{
  "norm_eps": 1e-05,
  "tie_embeddings": false,
  "init_std_up": 0.0241,
  "lr_head": 0.00319,
  "batch_tokens": [65536, 131072],
  "steps": 11308
}
MLP neurons of a small language model. Each row is named by its layer, matrix (up: input weights) and neuron, and shows model dimensions 192-383. Each number is 128 + 32 x the weight over its row's rms, rounded and kept within 0 to 255. Numbers have three digits each.
After each neuron's rows, "fires on" lists the tokens most often at its 100 highest values on Wikipedia text that the model never trained on.

L10.up2421:132119122160128083167079134100138108120117092160104106075163090079080101088178142104137134098157189089121136132121153127154139114060160173106126148137170144107083038097157173099124084085093113145123125096153078147128105152128098129110148125143117115142098077144098091110140137117114144147105103136219118071141148173123140124172158089119093093111143117096170174101145136145108134106112111106130157131105131160110092086092133161092184132111136117169135115143109115127150161119129136132110157161103159154135081123100108117115079120146135104161168152154097120133130105142084150097
fires on: " g", " St", " G", "G", " F"

L10.up2530:056138133109155137129127103093176167107159100207146152091104169171145134129172122106193158148112105071126142099108160084118165125081152090118150137095125109137152138189127092128102119075118177117066126107078109141065157124161162078122091162135153028151144144095113135147134100125123168140104135179168076160142190161131132106128140131130108100073116141107131159085111089153126149140083153160121120105109132189113086062141088190106136127070088065110129113124186062131139149140187131104133074129092043147116155118111108203144154145132101113203203162195123143099123149113130117105
fires on: " \"", "\n", " '", "-"

L10.up218:149112089142111179164157125139129165097148105102129066111100181145184098178122151108125086140106154172095183107103147050142165154087125105100183113115162137092119126148142104143194096097137177108155182115154113159140076133105158082125107139103172144130137129168145086082180148117186115126108135123138123116139143155148138176108090176097092132076087095109067091162111143103074113185133105096103148144100186136077193111166155114107081174118172056144112165089166136089153093150094147120096126109096140095108187107145103161136097081171145086158165128125090132162139146086067180100
fires on: " a", " w", " to", "W", "w", " W"

L10.up2022:178137149148133137136109207165177113184161146137165078066194072085105130130180154146101104117065100133148154156136134148143147143123171100122103151113141066089090061121167105117159115099095109154109129119158141173111151163107063107113108150143183135107126086150167121147100108111138078119157154116147130122083126110139153145152120150160081067166104098121090110097112106180117129152175133098160136120110181136164144145107119084080175125157119154202140166108170095146189111139118144133045140130171095126094124107157153159134094126095162111163137139134119143061085081145110136132
fires on: " Al", "Al", " Ar", " al", " El", " Le"

L10.up2146:194118124140132205074185136127117088184177133112162097169125102093155114162089120130119174121141155141119140112145134156079144107175125127098117120109149126074109109129117157097117099088149143102194171138090141065078088127155161138120082194132195120145138109201103091084078139076170108118119175131103103170174169124122175193111113123071150083164129125136125156136065131186137065116115078129099134133135115169183175141135098210143098121160130120139095173067095109080132182143188137111158116149135165176068172101124123143140151112099084131143141144068139155122076110125123101094
fires on: " Mar", " S", " T", " L", " A", "1"

L10.up3258:119143098150154148138197105065104149101104104141159107113155170111115125139126113115117127173097162139114117115088107086076155178090113116107147143098124107199120113133135116158123173050160136185199142132123134140133177159162135137119103165133109148133138077198079122091132156103195154139156068092180133146134155208165136176119107120098181216114097112057059124104071116181087154099118159117069155047151162078166155086095179081139112165159128052136075125084103106121173111135164112140055184167117114104087153098161072128192099133130125088126130104087110104110168049133089100086
fires on: " l", " d", " G", " W", " w", " Th"

L10.up3174:051098124107132120157135190153140157173201123134081098130174091086137170144162156158170185151152095096122145170063058085161123093118137115133095132175104114066117075139122058111096073127107110163180037134129133142134114094139094148126153144140179124156130110068157111026068085120106149111121155150188138066154123070117185125106160094114092114175119131140140178115116153144160222138101083102112166155093115138175073131135161153164131162109147106154198110137147138072155144142082186189110099161092134198044133124095127147125123169125126135132144109127096105130126131171106159100
fires on: " in", ",", "|", "M"

L10.up3557:143124140099135142086190126132158123132098155129104178101167153101128104163143150147162071110126179089097074090130175114175097123070116159115122115128141096133136052086151167118099182167085086149160089099149138101141155186094109193114163146169136165161088115121165125081120095163139134115069152069178122130152105066150114134172146192118150115142097103106128175079184105153117076116099062157139087120098154083145130128099165140093163206146152110098127077067145080107108084144125123123165112048095114087093182158143166142184080178118096063150139112091113148120154148113166087108
fires on: " |", " Goals", " and", "%", " Player", "."

L10.up980:092081175163114093196087159077141189118133149149165150070155156131144102105171119112106120123135182110148175159075111133134168169152108180103066148173211174116154103095080179160122162097157190106096106119146190092135097115150138082144079137122144061157138124117060115079087083083139100111142094140182112068155109081118123094113147100154119107096134138076121141099105146166116179078117115110132102110095130146108140085104123111096104142083179132145110103127090085101169114133126147204104188095134104108110098091091160198119137157113115153094135199066138168082122102115096084153
fires on: " ", " \"", " (", "0"

L10.up3895:102171105128122129140067094055081064164149151125065145147154155057053142099141121164139122156150145113102119111091085067129170078096122100151138074102097121111136064125116106102057145120122153167132146109181130169092122134146128218085135118089177160141113090099135103140096119136077069101201118149163061065188085128132189111134162116163108147084167146106112120087113126119127139120122147167107077093162167118126130138115137103154130164202107101133098078078158128096173146171134071068127083017104136117116142131142207161109100144127162154162167157095112084074155109169086090138
fires on: " M", " T", "-", "'", "M"

L10.up171:136165136135140112138123098135159092124104189106103128050159115118089127125151064080084166100124059147151173064112106161107125105140144158104149142055114152123118046170104091118163099189122123162106116059140136182078153076062088101131110067108133150121131165121147151125124167085171183075106047171151110156127131161135125143167158126133117089086059145121083202180066105178119135129122153135165115088058142122088121136157103166108107171209181083129073083096098093114155126129136100072128135129149151157107170122046163137133140113109125147113117144136132144133166131160174081140
fires on: " L", " S", " C", "2", " le", " l"

L10.up4169:116171129124109086120137083081132106183144164091127103082146077145117157180101131205097196076135080115165149113164095117127108082096140141139061138072135112128152055098143094119148153147050083166129139160105135119078129081144126173032133157126107116162102173118146219150170156131102116140197118119070094091145126179123070112127115132119107147115168111139126215130105130192145130095089090134139125088059163156159133075145135087100142155121181094091132144098127116105092057162128077115123138072133129132091162069143080111129099116101085127160131091071125171115161127160100154107
fires on: "==", "\n", " ==", "==="

L10.up3893:160082182177168131118146101090201141095084137166109115153112123132217068188151118128157165125078085112086185147101145102136084079098133134096100142119180078110145146167136137120120154118147107106152149130099151089150170112123147088179046138130117127152098146164126141168123132088117166117144165088078143109152169144175133117088101140099142134090116148089058109133144108156132062119098107118137097142111116131122170133164191183105124140118137088131122138126079113064147148169151133036150154098104170138114143111095141132168111110149116081095068162148142137099137106077168162179
fires on: "H", " L", " J", " M", " T"

L10.up1669:124110136074190123079131105144158116147119115144118182120133108098078153115138115118072139111093097123093124121121155109186179135140170084139135114156079127091135076158170095165148070095150145186116173129112086131150101082118059120112154093087174142085109108142086100090143111086132087109134124180148104141121140166101133127171141109134096086116145154175087162164157138138133172092111106168134092117117144095149137161148140090072111095140163099115142112118172111101143119130078134152056113117139098112172171100073111151124107123107132062166161106118107117149166102162092134146
fires on: "1", " made", " led"

L10.up1175:108137120181095106166124110129135196074152097100129149150176141136129091157144124116143118132121147120067146154137123069107143138117143133088094234142134129102106066157093172089160146158181160161159120104130077143139143125093094116160144080096059137093075103086099082092150073154187135185079114142152132096108162125148190143124104145092101124131171161136127164129113109125105097099089073138093205157098139158161130074163119181063140104176100110139100132099103092142157111130074144101149084134093155140104185117142133183088082131115164084112127137076116083139128112099189137065
fires on: " he", "2", " sc", " st", "C", "c"

L10.up4175:177101119137095165103127142175186119102132137155102131138121093109151095102177113094140137137089099110117128102120150125122138194137176168064163177126149117122146086167084180114160115138116087160023094133174078171179127134111139110125073131096116090133149045159144060083085096086170114134092086142145152079178148198081149093108129059121064142087149135103127156217134131142127181090135109165145155129087141128116139150085178108100129130161131143143119087212118091114139127172125126069083087110069092130166143090075141167117111084042096111129136135143112100156121156152154146118
fires on: " a", " the", " most", " more", " A"

L10.up1633:101099126154123158068099050114170085136096128126097134138145130087206112147122057129086171161146118086105182109092089074110114093114152177128110114089108133112091118172146164153134118128167126097147124125161137100141069039154087111163181091109197062150142116126134163104093110085143160099084160078133088114120161082107150135164183123203089117109145119069126202176115133193111114123144117163111106094056119151137169111108113113087145116152111098081133121161191135151124121118180161092122080120097127072136165132145133117187071165075124133182138096157064105079097070145125153172
fires on: "1", "2", " rec", "b", " B", "B"

L10.up3806:145129108136163071121129120188153088146117138177110191125109126101115142135133157137086151089142145148117176108150134161109129118111171114061099120127141089155106073117124079038097147110116165082072148119114068191138087107123123185145116114173144135117159141158096174100056148096130107114131104157169122106107135182149156079108159120113080118148133073116132138107120113109129147161067116123149107114159124167116121166120143097122165120169113087109153134155094143064140128094163080149084097080082146094121096127140156113132100111109120096103134192147133178151109140172085115134
fires on: " R", " St", " G", " Sc", " Ad"

L10.up4518:155159137179101123152135088104119192097114107134102147132168089105144138125185092124118165144157105088160142089160117159145077108098072164129112147081130145114165115106132163128164141138094149164085143137184121137172175131142136151148138111181127147143110103132177143140126118105163098161139122172113106119096095186116188121146159148118071106089165142143079183115112078090145099154114080137149167101113162082123098107118118138125140168097141130154104130126111069104133090065095081117108165101097129129152066128107138098112116121076187102157104098116099199155109120114120044109
fires on: " F", " S", " V", "F", " G"

L10.up1475:128141127129131080089159095117122127118083128084147125124122086049109087193087100085131153162129135090134060066149096157122147130117118109151092208086123172167120135144151105154086110170153214139156125185082097084131152110119147104123104154135100098181140102078146137123082111121134117173158103173110112132138160085175103137118157072160099147099134106193137069161116110180144206075117165157074140111101122074120094129132122058112168155179096153188148149112175165115143135131150100087063123088182162115109171184145096100156075139143088114154148158169157107121049041178106144135
fires on: " ", "–", " dec", " d", "in", " under"

L10.up2702:107143159149163060129165064066066115173132122112115141095068171088100158170118132178120125138131145141119128131114095100146124163142117148116090089104159109119091135096134125073112148171151172096075092138120123131142108105153102195134100125157121167157167177134142057127155041093143093188155162160125092130152107168150120153134178091115069125100142167059187124123107165132145157146119147053135088143137084136088141065104086168156119142156208112163111152123131176104132078129153145107129122127092147164130135082091096171133102137135108145120169112117163170114072092180146125153
fires on: "'", "’", " have", " All", " to", " has"

L10.up2778:074148095174209143221080083051130110109151164083123114139133081130165136167159155157078133161119137150161144166073116170160203196104128147057139131116180064114149151134092145090130118170132171073125159136093128154121205106105090129125049127119135114165165080134158085056139092067134096088133142087157088069152136156127187135095141138120177181040128095122109174119135136159136132105155126144151128167118137143118169082093148134121147138133116148169122148087218070131139167151139158157132180081151148112049073081129135119105134079043045119183138147149152164170114105111130113155
fires on: "H", "h", " h", " Sh", " sh", " H"

L10.up2527:189169122131134079137118168076191086164138066164131165115090134161114071122187116142133109139159107156096116052100144142074166125167159112086119102097133098147147056143157130117124110101158137066168085130103107186124104097095081163088100184087166141179147114163099138144105135114128162145166107164136136163126131121183136129137174098119095083120077168124115113137078139188054111139139164179125148043114147093102201127131138132111120126130170125104035170058163174086132196147142125062129141111137104116159122131137135161191138102081120169090159128065132131141155103130133113171
fires on: " S", " M", " L", "0", " K", "9"

L10.up3634:144132132113165172145071104124108122170138141114104131118145131118105129134189135101142131203163123144173108164051150099145096133162084146071124101126147094092116112124122107137096082124151099072132079125104091166175136116125112110156143153139094129139184115189091090062131095095103116147142068188101157131128175148149088158075133135099152139164000153087076128150107103150144130120128085089103141171055165098130096061135137143139090149150138114138090148121208179098153145115150146132124126087144082151096104151096113139132098158144132161149122127171095124045140130172149112167
fires on: " He", " and", ",", " in", "He"

L10.up3497:127174181124186127117138074107137156102207144113105118123185111091125158123118144098141203118040167141161161157068158082113184120079110152148117113151159121114168162111096137128087132120160086146127097149126095113108159150148105124094127091106102146098098132137076120125118116121166147159133146155145089137090072161127141069146122167122133144136127120144084178191143083172121146086187067170144166111115142084110096129097094141146098207128137159145166109103082130175146171157127176181141058137148126092182140126123163129117057174086164165134148187118217179088089116166094151137
fires on: " (", ".", ":", "ale", " Cambridge"

L10.up1510:167093128104142167141140119092142127106105136174154140087151090102138115132092127114093157112136162160151096131151212094135130115094155183156158078141098134100166103137115147170094100166141197094050151119177139110164141107099062127166137164133111133117181165113175148070152066128080106149176113120178108094176060129118132117076119122122082119081118142125104129146110136157146159129123098141152150064132102116086106098141182121125101138161121112145100092154198113109140133120118126148125154145066129152145150130083147079137104150118151156124146146081090135083087110165154129125
fires on: " D", " H", " h", "h", " J"

L10.up2600:116181133137118116101104099168116118062117170133119096132181124108106133122179164117143148152142166183148093110114151086184184130116135093140162189200091096117181131211121143161118125159101129145074157144110074181160139127171080156134080164133130138092112104108120086141169137176144176186122118156106113133077135114160173129138117149147131080089156110117156167128099108128123159141089097140067157145079110158146086151043134142149133156163129178078154171073128112147095173132086103108171145157134076216165127152049112142160127065093154121129172130162081102122161115104141156117
fires on: " |", ";", "B", "|", "ical", " South"

L10.up1543:109199155121108115088143134144109126136195118145097183028188201159093088178094073153123162144086069150156154111164141118118118161134102167092087134112100115132144153152098106137174133181090081142151061107181122128112069154214115154092119146142115115104180145113064157156104160090130145170111168094159127157122170143155148151142133056117089160124177139081130196159132114161091085128118155131158147095065087102151126129153141140159194141151208138131112117150158124139142122162100138143117139129157132171131129126140062147171121106103067111083110142106083180149138164125131147132
fires on: " the", " to", "6", "p", " f"

L10.up3931:099136108144220162114085155108170075126105091161136149074174140132134179153106122091129121096128087091111159091130093122102124130084142149113093102132105145099162109091184129138057098121162121061121115136145144133113160108094122087118139162200155082131134095176107126097096119104136114073143133160156122110115095134174157129120177163178111149100106078105112189134143128143104169094116106095142160146103148064117114118207123121127152123168112137169158142129117109033117108187180128201103111162092168133121148122121116129179115074094102117149110174179145158122129142146143161169
fires on: " H", " h", " b", "H", " con", " se"

L10.up4302:135131081073197133119132117089145157128153149096055126074133096077150070152124138062169160128170148085095124149142148098105135119075193136087133125109132086178102107126113140090137130095134100114096177101070156138117153120101088160148162181136137161103116082160110135138141118138091143154140172165147101205108157113121127117150122129148143066082104159151174143154151085126119125138073071148099208102156091091147128097099132107125146145149146147155070147154140103130131148105133137117103126157097082147120089117142148135202146098082168151096198102073062184111109165105162122149
fires on: " st", "s", " his", " a", " p"

L10.up2239:154162061074107072123145105086135169147135133151113182126152130094120162145092203067084148092145192114151168049164094109160125118082109107165141095161119129152157152160116062087162082151125152183127090031095059110154129122152105121101122195130126092099116159083102091129145164170130099127131128172136120101132127145117194144135208103088139124083149170153167106181125094129169151105114199174098100093118121148183115169102124077090111142170188149089142117077189106134147127193141080115065144117071121156139153066106102171211112099063182122096145158070130117140135082098137144094
fires on: " to", ";", " would", " —;", " for", " can"

L10.up1564:107174133163096132185132169104052140171146123157189130138126153108163067163188134137133139144172141128116116113069130137118160107110054127066097150124170118129098186128112154057176176116162138101096172135144096156137176141136113112104200096142170122164107139122179148120072128093086183133096151162171097123118175174086121154162117151150130144142100106088051145113166110162129130044102201127106130086108177151119145126094166096092076152139088132155121111083195083077110150136138124096177080110136100126126153160165101135215161084146149055132229173113111117103157171141143105136
fires on: " in", "\n", " on", "2"

L10.up3205:087106102124098087164173105083173145131122081159135175115097109131123082125125124139167106141092079114159103155125129169160127176131140140128159125098116111205117155111099092110107076141109144131112166154138176186149169108148159070146052151153086112189138157087151118154082082086153145123156146201183101126130070146159065119148103173142159056163126103171152145147073139101085134086140092101119123184119134112131141142124143144098156117102108096090154121096104098147145117073191122142097080083123112137106160126133127084110098163124092145110137181108107112099121125139086131118
fires on: " ", " res"

L10.up2442:097087124117144131077136155180183148070119085120045097069129066075095128098144119063104173132154138091089142112141126115143105152089120181083165117140087163204104112138108116120140107140061117142123102145116186181102152131120126144125131113148111101123133193080172160123154173098143138127117136149143142150130086110144085174137133145087152135168097108094139188094143110152117053067067065125054129123137145141141139076138104080124099137130140123158137094134137068129130164111186106086153124125123118156097153097121043128087078111108119107112145128159082118154108138098134053156
fires on: " the", " |", "-", " and", " went", " moved"

L10.up3965:090164095060153113142120078018099131106067090194117137154157103101103121190067081096157139154101141154106137114084130087136123154087064109102116169151083106170143134229130149063144085152082079164163119109141137164161137132123188123118078171103120099192097197106075172128133128198107122159144112135117122124162135130074153133157159098174133121152140131135138124135190124133098101149140109162133138091056156099181102101125217104163132176146154067097070118150123083148151057145103154151131153176177118098089124172175131084178148122158124059129175142080154072154096110113093128153
fires on: " K", " w", "K", " line", "k", " G"

L10.up4256:116132121071111119153173146143112171191133070140105131080140088141105126131108130103119169118151110154157139099078078113178082191064068129057146142135146106145094116141075156179133091123073115147104162175141153116100151069144115135097119151131179173118114136120173123097151132154155150141167167091079112201161110124120132183072131094095122159121124107138097099179120138145054157068094095124078144135071082133100148097114169145159136093172108101075133114137170126136100108175090115115129119164060098091107149098108080147117132125161127096133168091067084115119127182142145140166
fires on: "==", " ==", "==="

L10.up995:169144129157132154140113166153173104070119194094134165169149162132174143132106166111115141067101102148092154129103107115122147164127169086089092146117168099203142143101082132111136096107164157083173119107105107085139122111146178141162075174106145073171180107137137117154110109080104158139104197185154152117148127154132116155140154101069135110093048120160111123171147107150138184147060116124116154185125139197178086065173121077084122141155145116103155105123102117162120119156123132118146129114104088120143102106031105143200139120152135142170173144141150140150133087144084115116
fires on: "-", " \"", " non", " pre", "/"

L10.up2730:100153126157103079101176100080136083080140160142115167068146117126133094156139098165126112086081154118167115149078141115175170178075102165093086148123149085129140124118111131148126109139138171081117102109164116214102128109169056156144103094118181090145089084151171153138112129166104153070169118096105110109179175122181076155121201134154150098119087102084111124147102134185079205165103115141118077159057112201098150134163146131110114078129111071090124082103142116095114065181133116141132071074134125103125115102075188090126123138093075111098115108081095153100060118138143176137
fires on: "==", "\n", "===", " ==", " ==="

L10.up3655:152107158102105115089154098156145133127089120115120106119139126115164122178117162105109138091137138176194145061144111083149065146120171106143128161170135141120170140142141120094145109081189131095107170090135128099092104139149128165125102117112095144130161142126078139137104155128141175098094110122145147150067098113110142145115163106101094138127131142088106128139127119112110085101123164097111152103102134114084076158069117146180128093141157133119139114097160088117094098191117121170127156136139158127124170093044074114133083119090138148098106122125152094113137114117156154099
fires on: " |"

L10.up2384:195191149172114174139091099095109083146173126134129103123168117111153114100132100117177157117103183135087099101103134113083204180099105115036083172131137149169118139130166134096146154124157095095112145134074102077177142128114134120113124169170108115186108105117064123104103129174124151116107080116129111099161136187110163125150175176110119166131131114144207165082139113170135130127135120093090109090087178101149154090150163115056126175133099123092089121081153057086150059153149060140116086095102091194153146173092114168103068103063080131071174133160134130145140081137079109157
fires on: "S", " C", ",", " and", " ;", " |"

L10.up2907:223093066091202086114131093126094086136111171153070115088191171145186100129089108134094100161100082104139108097101082074151139209141106149110126098103129161105190073168070112074050125095154151123065106140137112188129143094140132093162127169117097094176133091146120113126100213124134207115116103118125091101089155175096147121107185167102111096036083104118143160072123162099096135095136148157083089055116127143133143114111107110040089142127106150118131082097104068098137141182141059052151130136113134153198108063090080135149111104128163124175115118164206125106114058105081104120
fires on: " to", " will", " would", "le", "t", "|"

L10.up2644:088146132136108151150126104205140121129129120084102099051113075148169120140137119156136142158113156084094108091122124118079115151082112189085065134073096167111086098107137134092110141159073158172116083126132104065092141100062140139110127170176081093068084136104135098082083135135158116167125113088107091133112160095147115154164126124150164139175101080074175137156144100108081112125155116124130109138085142138107185146091123140071184172161145138104087151128087132179154124183118125159053138122091103116143107138117186091151065162128171126125146215065121129136130068108136146191
fires on: " |", " of", "|", "st", "St"

L10.up1817:191109128118072144157085065126204166109139178137159137088157100122130079088175121108139164103157133112160094115107172191124147124125139162058117139083122073094125065130147120100136143199094106151167099149123127088149157073105132140097113121120155104118162065175093058146105112104103148119110086174154126086151101091214119181099127121096098080090153131119137150131119107130155114086124142161107186091138101090171109090124114113118158167181109084179177143101116096110162163111195166139130117151102107109103158108120149131089145146087131115151179162128116144091110060107159123089
fires on: " A", "A", " Mc", " La", " a"

L10.up886:111130136156162112102151098124070190134168105131144103094127096127152136147182123149170152118067135100130137124153083111135148143121128160087103107116109166166094172120108130175161120205170131170112076138157079122115144118179105148137138157167129138094121098147128156123150169104144163136181140103111180129124175155074081110152151112132182164116102156101103129138089091154112098077111153107146097148143078119151179105105156140111138152116159060118061144111103126093124076150151090127108146095056143137098140144110118192172111139161127120138125142049143101164177115171132132149
fires on: " p", "p", " d", " ro", " gl", " l"

L10.up164:122183119079161098168148144170122174099141129148133189129127160128121114126138087140122107141173121122120132144122188138156118100149129101164086137090168148121119131110098166137161149087122156105097119137167138128119172112140097113113169141149117116099117079118088078136077135128146133116140164178094153122162132169144171125142132143134158160077052133128092146079060127125143130173144139125143154168135177040132174141130128123092205172109138120115110086127127151131183155130139164138121121165079152096150058141160122157146092176131158144113162132170116140087065157154121096108
fires on: "C", " F", " Sp", " CD"

L10.up382:137137159101172132076172140090154102100157205141139172162153079100125117206158076126104113087103091164145155149110101127070104124141123109140093072125136070141114067138125133148177110087145186108110152183087146124174207141121166148221130102156120117134115091159167157183084134137137125209163130206167157096074120105135176144181156126067074122168143193161153166184116152125144191124121192174121099149079163098160175135095121111115126123110084092162074082121191151079126144161107156180151169144087099100148133154158128148084165082101173110131135138112081140139143156124123145065
fires on: " his", " for", " after", " over", "After"

L10.up3262:184107122079157066202103050119061165112116125192078118103111164074141117164126110135143160117085169126120116147163155136186088105111125163101122099103106142129139144116149128081057097145120087123100078119076130111082110137138143175131194119112147132065069081138144128056137107140153122143152100127187111073106180153139077112177190128101126113122157114078131142162132074111124123145066121095102129124126140137133089124121161078120136172192142169124054164121143146128105144159176170138097164114115114162185150081084100136167133146073203125148191163116133074102133105113155119096
fires on: " c", "B", "St", "st", " a"

L10.up731:170144163106138109141080124149137101131123095124108133134128184140184159095110156167185111144149118164159105107147105110100098152084107142036119135086150091163127153160087137141132119112123122090121133166152179091122136112117147126101140138111140104116171088136157082138136041130125081172160072092101127105119120165143152098155140180073115120087088058119143202136092175188100168117105115158113123112056163140148114090117149129082085126129172100134085098129115147074118149166120109118148143101070111113074089131116132167230107141081156095129159134114121100140093133127125111102
fires on: "==", "2", " inter", "===", " Inter"

L10.up1411:148128113112148082168156162123173173067185162208091098159142063119168153106168121076141099129153175099093124121096124120181134151126145143079123090163157096138119113134109141111167065139165074140095140158148137111121120124149165103140148097124133146126147168123181177127081051123150090131173133102124098141175098116184166074135131107114106106098070158108129143119089161172175079086112151170156168143113169121140052122124158119062093115125158132185094160139170157074171128115071166124138162140098143078058106108179147119173093130072172116165144150139135109109135104162095184088
fires on: "D", "N", " J", "C", " D", " Ca"

L10.up323:164159168119078109149188102108143087161131144139183165128141140159120095113159152105180138181097141131156102109111152163079136167158108189148127124149161089114120117155130093154081167141085209029129120193129070103133178134105190146198193151130094140133112147140139129143110174145193125102134114126144125100174130111195095078158103097189059078134102118140087192119080094080115155153161071079136102156105164106133114043126125084148118160135152106148135131084143168138114093149149103149071151098125098133134110097127127089162041117093156090122114109111059130128156095164084125158
fires on: " ", " D"

L10.up3852:141122174158168152081169138121055115177146084126140131137167107105136121194112081097151166124166154139166110139153106142141093099169098093119122108077105174120194184139091101074138102075059150127086115095155117137174129100157139076093085125147117106087096174116077134136130141067138184131108184135137111089104111143120200141227184156181110118093142141123109151125171091140135098062125074169092110143138106077115103144131136133151097144157102099139166170125208147143123128157171145122140082084173070179148123168173099169074140127163127127077168096129120125119132085091113162145
fires on: " |", " in", "|"

L10.up3794:062104136110203131152078116152128139118131178078132132120126145161159131149106111114090120106108114080186141117083099091064186122122112126126123161126121137108173127183164187138118083070134126158151167091130170164074161097122130131111108140160100166161125170139200117145090148073172120100149071148103099100111168144126142101120154114150142118149129162113107165155181160115114170093148141125145144146121113176145127102134108150161115146166175170110102113103190078158117083059104119103081140143160050072196133067139105137103134092184103143087138164144084088130099115106117142128
fires on: " had", " has", " have", " District", " October"

L10.up2187:085149132143086149163108085112148087174161098157134104076166174143156101114140085114170126153137163141113130092125167052116120181078136144079089166170153100079105167177140122083124122175139076170129107161142098103149131165113106073129207148129130114111115062112100101157121080115156182095163141138183129124130097091184161166176120125213135099155166067062111123121110086138103094131095107137181145146112110135148040147167087134100087122127129058078084103118110098055142091161154129097152188136160133102124118156166110127117122132098145185082174140149098172155110138121138136071
fires on: " t", " sp", " f", " was", " is", " to"

L10.up3817:118169159140143082138122143044093099169109175142137080094150177107158121120140079088140085145148137161099190120121200164173101170103164114139077119121147130104146158107094097082162165103114169159134093169134166182103143141208103162158161125116151085134134043092102106137117171092134119101130111153151094065169091185127136128193150108178108164140142148117113137084173068130120178107078071110087142124161155128117174112113122114077136184120135123170173125149146134142113119130145075156123079101133118083089131137141114091100064156126172103125136134096159127146168151105113152056
fires on: "\n", ".", " prot"

L10.up1301:163175188152121133226164049119116096168154196147112162165129115069122166183149100116173108164111125140128135118102133090139125156130120117114105171065104126140100119117137077103116129104091197095095116079179109144097107052120098127100160116133110166169085100138090137116125202158109108105106131123118090095182099178088128092187116045159099098104151126086080205092116078127087119071120193167155098108115138118101119123122119165142085115179121126165164146065106114178203156141132168163078075140133135095133182125141155117217047114110126104147128136137127116124118075091157165110
fires on: " C", " S", " Z", " Al", "C"

L10.up1342:140093133128212098146201138191083127148102099207100151090126106135134146118109095144182149146089098133100136078142169116109119086151116173149152108113137103163116091136139186074080172079115131108124124132154116164142090124199112155144126097176128112064130110147104125066130142143159154159183130159201167145181075183206133139187166135112077093115134122110152166126119072104113086072078144079152139127127189109130133145130101153104117141157116109127171136108118130106131100118180146076131169116083145129122195156117120112124072167076094110119135116213183189066089139152056103108
fires on: ",", " the", " and", " both", "5", " such"

L10.up2144:121114096146139112162170141164175189159106133100131187157102106092114173159144066116125141152101156127107123101125131153117138142131109107153190175144192151140117161107090119152138142158119136082122156101164110125121111034171170119143130105055120106130183135126134094154125209086168061205081146110189069104190160168095152152181100092091116137108130130131117141183080123092172152092095164162108142103166160151111143106140132126050138154158171144137128107113135117094176189109058145148096143068115098171087189109128133136133064158133092110055119210127117182075087141096133129091
fires on: " C", "c", "1", "2"

L10.up2025:126126170086127144125149065163100137151118130126124143103135118112157147170099166124100143179151125128104174097091116178188093128177119117063159127127184080126145176080124165058120112137151157159095121162109117177078189114198087092128051155184128113134098125157097180117100091108159120143116157101079055141130150093087117151203163085119167071087114143124129151140160131161115092139161175176156088129127161076163127130145149195142122117180155154123192150181168138104164071082116140164166153147134123146092080097071059167112091074135106105166181148120099099127139106126145135082
fires on: "'", "’"

L10.up1612:101175116139123130121131142061117124093163104131089140107113163118126107136168143098124154079116122166214100076090132085109135159084156147138119137150150147179213123137175098117138160152107176139145162171129175144145081132146080118158135096148099148102086100133117127100084083093148081149119174168185111175132104125125169125158132133173124113069113076144096141158114105163154096118124036107147177132133135134166137119090120144134126173153156149143102174109150121097143111111088120112143124102157118129108132070149127110136110125151139100201114112083138150146149135141064126133
fires on: " the", "s", " His", "Early", "==", " his"